{"num_attention_heads": 4, "head_dim": 64, "intermediate_size": 704, "norm": "rmsnorm", "positions": "rope", "attn_scale": 0.125, "bias": "none", "tie_word_embeddings": true, "parallel_block": false, "init_std_up": 0.0312, "optimizer": "muon_variant", "final_lr_fraction": 0.0, "batch_tokens": 131072, "max_seq_len": 128, "max_steps": 6753}
MLP neurons of a small language model. Each row is named by its layer, matrix (down: output weights) and neuron, and shows model dimensions 128-191. Each number is 50 + 12 x the weight over its row's rms, rounded and kept within 0 to 99. A neuron's up and down rows have the sign that makes its largest values positive.
A block is one neuron, or neurons of one layer that tend to fire together. Before each block is what it responds to, as a language model described it from the Wikipedia text at the highest values.

Responds to: First closing "=" after a Wikipedia section heading title, as in "== Description =", "==Plot=", "=== Film ="; weaker on mid-word fragments like "ura", "na".
L8.down16:54 42 69 55 17 52 39 41 39 52 65 57 49 56 52 57 71 73 47 50 44 33 45 50 72 63 53 38 63 46 69 37 64 45 58 43 49 39 59 42 36 58 55 65 35 60 59 65 56 70 35 22 51 68 41 81 61 43 53 43 26 51 50 51
L8.down18:38 43 71 36 50 52 65 51 56 45 52 60 42 43 68 54 55 39 30 59 46 30 54 42 29 27 43 62 69 47 59 51 52 63 46 54 49 54 47 52 51 43 34 54 43 58 51 48 71 64 37 47 42 48 41 49 74 43 66 26 54 46 50 48
L8.down89:66 59 40 55 43 52 52 63 74 62 63 48 44 49 40 26 37 40 47 31 35 28 44 57 40 37 69 41 58 30 52 63 41 38 53 54 67 42 70 45 58 53 58 38 45 62 47 33 57 69 58 57 14 45 54 62 76 34 35 67 30 54 54 30
L8.down106:71 56 49 70 54 61 52 50 49 20 51 35 52 52 45 39 19 24 47 52 63 39 55 32 43 72 51 49 69 51 69 78 53 48 39 50 42 49 59 63 35 37 50 39 41 45 50 27 58 58 50 30 20 40 35 48 58 36 53 46 37 69 65 66
L8.down146:49 64 51 50 41 56 65 51 44 48 37 40 65 34 51 61 31 60 49 58 64 63 53 33 42 32 33 32 48 51 56 36 43 42 64 51 51 47 49 41 46 84 43 64 36 54 52 42 53 47 58 71 57 64 38 59 38 65 70 49 53 73 41 66
L8.down154:61 25 43 25 53 69 63 64 35 57 32 75 53 45 54 42 27 41 41 61 52 38 48 61 42 38 42 30 53 47 51 57 64 62 43 54 54 42 28 48 38 72 48 50 55 66 56 46 53 45 48 51 48 51 28 62 36 37 41 42 55 72 58 40
L8.down228:44 62 65 29 59 58 59 66 46 54 55 35 42 58 40 47 53 57 49 47 38 44 40 41 50 57 85 50 45 51 38 23 46 56 18 52 30 58 39 63 50 37 39 48 46 57 58 48 55 35 68 74 47 55 46 47 70 62 41 54 63 56 42 46
L8.down306:41 34 40 68 48 55 48 62 50 45 43 58 75 52 59 55 45 59 59 38 53 69 52 42 44 50 61 45 60 29 41 57 56 48 62 55 57 47 71 45 58 49 43 52 65 45 49 32 50 42 59 47 43 48 58 53 55 53 59 30 71 60 64 56
L8.down330:49 46 50 57 65 75 54 56 57 56 55 53 42 38 48 48 26 43 33 26 64 50 49 42 44 53 51 63 46 66 51 58 63 35 46 42 59 59 67 62 55 57 39 41 39 46 42 62 41 45 49 54 69 18 49 59 67 59 51 40 50 35 37 44
L8.down367:53 75 63 57 24 42 75 68 44 46 48 45 51 38 60 39 31 64 76 52 60 46 32 51 59 45 53 19 69 60 57 41 59 20 63 44 48 33 54 49 61 65 47 39 44 44 61 55 41 70 56 53 57 26 34 76 48 57 58 20 46 43 50 37
L8.down421:60 63 29 21 18 35 51 57 51 47 57 50 66 50 51 69 61 64 72 50 59 46 47 52 73 47 57 62 42 56 64 51 46 27 60 38 55 60 38 52 37 44 47 72 21 58 43 51 50 59 57 55 70 63 68 35 51 60 57 45 54 41 42 30
L8.down446:51 60 65 48 46 57 58 38 51 53 63 61 35 55 34 44 42 64 43 59 58 46 46 59 48 48 38 51 42 42 46 44 23 53 59 48 39 36 49 38 49 39 29 52 51 55 41 37 57 66 56 44 63 51 49 66 58 56 64 60 50 37 59 49
L8.down469:59 52 55 64 42 31 51 52 64 59 47 44 53 58 67 48 60 35 55 56 23 36 49 67 60 47 24 39 39 36 41 45 45 52 33 52 72 41 55 33 49 44 52 35 76 44 38 28 39 44 49 59 50 31 53 65 59 63 51 47 52 68 37 52
L8.down534:56 40 78 72 65 44 42 39 58 46 32 59 46 31 32 69 41 54 59 66 45 70 34 36 51 55 54 58 55 61 61 32 62 62 57 24 65 65 47 64 67 52 53 42 44 73 52 67 58 64 43 49 64 41 53 67 24 59 54 59 43 34 66 53
L8.down602:55 39 62 65 61 18 52 48 50 59 76 52 66 29 46 41 54 42 41 69 26 30 50 59 62 31 48 59 47 64 41 53 54 36 68 50 54 52 45 51 44 30 49 56 64 43 47 70 45 60 40 36 50 39 42 58 51 54 44 39 42 53 56 31
L8.down691:40 42 48 49 44 62 37 41 59 48 44 37 35 56 39 53 43 51 37 42 64 51 26 54 67 38 50 54 37 52 35 34 34 65 72 53 41 39 51 61 52 53 49 46 42 56 49 63 60 59 70 66 43 51 26 61 37 63 53 62 56 50 56 73

Responds to: Mostly "of" after quantity words (one of, any of, some of, the first of), plus "and" or "&" joining two names in titles and tables.
L8.down83:58 39 29 38 37 55 55 27 36 56 57 47 84 40 30 41 63 72 34 57 38 53 59 70 63 53 55 46 17 46 41 61 45 46 41 54 64 54 53 29 60 65 27 45 42 71 39 69 57 55 58 53 64 63 70 31 37 63 45 63 77 56 60 48
L8.down175:28 46 72 53 38 62 52 54 41 50 56 56 53 54 61 41 65 43 64 57 60 49 36 56 38 56 47 56 29 57 41 36 67 40 58 58 47 51 42 64 51 53 41 44 21 63 43 54 51 47 44 67 59 52 40 45 35 69 59 59 52 53 50 58
L8.down177:81 39 53 56 47 80 30 50 24 57 50 46 49 38 45 73 36 46 50 57 63 62 42 40 44 45 42 39 56 48 36 34 42 57 52 49 56 58 22 42 40 62 52 69 45 67 35 65 50 64 42 47 54 37 32 57 79 55 45 40 39 43 47 41
L8.down188:43 53 40 52 45 54 41 37 53 43 44 51 49 42 33 51 51 31 63 68 51 47 56 34 54 48 44 56 65 58 57 51 61 61 56 77 60 53 52 54 53 43 36 28 37 34 52 72 51 46 44 50 44 43 48 52 47 45 26 67 54 45 53 69
L8.down201:56 54 55 61 24 80 22 55 61 67 42 44 53 54 55 68 40 53 60 56 52 50 59 53 49 36 37 51 67 58 47 35 54 51 39 66 52 12 53 50 59 50 41 64 52 69 65 65 66 38 39 35 62 55 34 66 54 62 59 38 37 36 49 27
L8.down267:57 26 35 40 59 41 48 34 54 47 48 38 64 54 47 50 37 49 57 42 46 62 50 52 48 64 48 60 42 47 45 67 65 68 45 73 17 56 37 44 48 38 43 48 45 26 56 39 62 44 31 58 38 44 47 55 41 46 51 59 47 45 66 45
L8.down274:50 49 63 14 49 25 62 29 37 52 43 57 51 64 68 48 51 50 46 38 36 58 56 66 74 51 47 55 47 39 73 29 65 46 51 48 58 33 66 41 45 36 55 53 34 52 45 53 49 46 46 51 51 47 51 40 22 62 43 55 46 70 62 50
L8.down287:51 35 41 46 26 64 51 64 63 50 42 59 64 66 43 51 47 51 41 53 69 72 45 44 50 51 72 62 30 45 59 44 52 60 29 39 50 41 45 40 38 38 39 50 38 31 25 67 42 60 29 44 37 52 32 53 53 29 44 56 38 36 62 73
L8.down293:41 40 57 49 67 56 67 40 30 48 42 35 53 44 37 53 44 48 52 61 52 44 51 37 55 57 31 68 73 50 64 07 56 33 73 57 46 60 72 43 50 39 17 23 51 47 53 56 45 45 55 69 65 52 60 50 37 46 53 35 55 68 45 47
L8.down311:46 51 49 42 44 63 58 53 30 55 64 43 36 48 53 65 64 55 48 60 44 46 63 64 53 56 38 42 49 64 58 63 49 65 39 37 50 40 43 51 53 58 48 38 56 58 70 58 54 53 50 58 58 40 38 49 67 49 55 68 55 41 62 54
L8.down332:52 62 26 58 56 48 43 80 23 56 57 42 27 49 46 30 45 45 36 49 60 60 52 42 59 59 37 38 48 44 42 71 49 55 41 48 47 70 51 48 47 57 48 62 53 65 77 33 41 55 71 51 44 44 35 45 57 58 30 61 55 59 33 39
L8.down335:42 45 78 52 23 52 36 53 48 56 55 34 69 48 38 40 43 44 57 49 30 49 40 57 67 58 64 49 72 60 48 26 54 26 45 49 51 48 49 35 48 74 40 31 44 35 48 58 52 44 34 34 61 53 40 56 73 51 41 27 69 56 65 58
L8.down402:57 63 55 41 24 57 54 55 36 42 50 44 44 55 43 37 45 57 55 64 42 56 46 46 70 70 41 61 29 70 30 35 67 48 56 59 33 52 41 52 58 63 44 56 38 20 48 46 65 44 57 47 30 63 47 63 62 41 58 54 48 69 54 52
L8.down462:58 56 29 69 38 61 68 50 68 52 41 52 56 40 53 59 43 43 54 54 62 56 44 34 33 51 60 37 44 41 53 71 38 53 44 61 49 29 34 44 64 60 54 31 50 47 50 56 36 66 34 31 42 42 33 58 63 52 43 40 51 37 58 34
L8.down481:36 57 59 57 41 47 42 20 51 43 33 52 43 44 50 60 37 44 55 60 61 28 54 47 59 41 59 57 61 58 46 34 43 53 44 44 74 34 56 34 44 61 57 42 67 41 47 52 19 28 48 36 42 69 52 59 57 47 54 47 69 45 68 54
L8.down698:44 31 39 58 27 68 59 51 45 54 43 49 44 49 63 46 59 57 65 66 52 46 51 62 42 50 50 59 39 40 53 83 39 62 62 41 59 52 46 59 40 52 53 43 37 54 39 38 62 87 65 41 48 39 30 52 61 52 32 58 51 63 45 65

Responds to: The second = closing a ==Section title== heading in Wikipedia markup, e.g. ==Education==, ==Charts==; weakly, mid-word pieces like accessibi-lit-y.
L4.down186:54 42 85 53 46 52 38 46 58 31 50 73 46 43 63 45 51 37 68 25 48 69 66 55 39 43 46 41 25 75 57 91 28 46 51 46 45 52 48 44 52 63 48 44 41 46 63 58 58 41 61 20 53 57 41 54 50 70 62 62 45 49 53 51
L4.down255:47 61 60 69 56 39 28 47 49 59 48 58 47 42 51 49 44 48 33 36 44 51 29 44 54 54 40 51 52 46 57 75 47 37 71 46 48 51 51 70 36 47 41 70 54 44 47 65 51 39 58 59 34 63 45 48 55 25 37 52 50 70 53 35
L4.down333:52 46 55 35 34 51 39 59 41 31 52 24 56 60 49 37 45 55 67 35 32 47 60 39 49 32 51 35 67 46 59 58 44 50 54 58 39 47 44 33 45 63 43 70 50 38 46 57 52 40 36 58 46 62 54 73 58 53 38 63 54 41 39 71
L4.down339:63 30 70 47 56 32 38 28 54 60 51 36 58 38 59 59 62 51 45 56 53 43 56 19 39 50 53 51 45 27 42 16 41 54 44 47 51 61 49 62 43 73 51 37 51 40 67 67 42 39 44 43 62 47 34 56 39 44 53 54 33 34 62 39

Responds to: Common function words, mostly and, the, of, in the middle of a phrase, often right after a comma in lists or inside titles, e.g. "Belgium, and", "Get the Feeling", "none of".
L4.down39:49 70 44 59 52 48 52 57 51 57 36 66 52 40 61 59 31 72 41 54 56 39 49 53 68 55 34 57 44 32 41 70 53 46 43 55 42 46 65 81 57 37 61 47 59 60 15 53 31 54 51 47 36 57 55 48 50 56 61 33 58 41 53 45
L4.down177:34 56 43 63 46 43 36 44 74 65 48 42 64 46 39 51 56 62 50 29 55 58 53 59 36 59 75 51 54 41 50 48 42 69 60 47 37 22 39 67 52 45 42 50 44 61 52 49 55 54 60 54 57 67 54 48 68 51 68 49 39 47 77 55
L4.down233:43 65 36 38 50 53 53 45 58 43 68 41 47 66 56 49 31 51 43 67 69 38 24 72 66 57 60 59 44 36 53 47 61 59 24 42 28 70 23 28 65 55 49 32 46 56 59 57 44 47 73 53 62 64 49 52 63 65 50 54 44 51 48 47
L4.down608:61 40 39 58 55 52 49 54 60 41 67 53 56 56 59 36 48 51 31 48 66 63 37 37 36 43 66 45 29 66 55 59 35 60 62 09 39 48 59 39 62 53 55 27 40 60 51 42 60 65 62 54 44 70 56 39 42 46 44 57 67 39 41 57

Responds to: Prepositions or verbs that open a predicate's complement in biographies, like featured in, collaborated with, made his debut; also infobox separators (Capacity:, "- Fields").
L11.down454:46 32 28 59 42 52 33 56 61 67 46 49 41 34 45 63 53 47 72 50 44 52 50 44 51 52 72 39 65 61 43 42 33 60 39 35 39 54 47 47 58 51 28 63 42 49 64 50 49 73 53 52 45 50 38 40 63 38 39 42 59 46 26 52

Responds to: Fires on the "=" signs closing a wiki section heading, e.g. "== Writings =" or "===Vowels=", and on the blank line before a new "= Title =".
L11.down427:58 46 33 42 51 52 62 49 54 45 69 61 36 83 78 72 47 46 60 41 36 26 48 51 38 47 68 41 59 34 66 52 43 49 65 62 37 48 58 58 36 54 69 44 52 47 52 45 59 59 56 44 47 65 47 35 35 32 54 39 47 43 43 55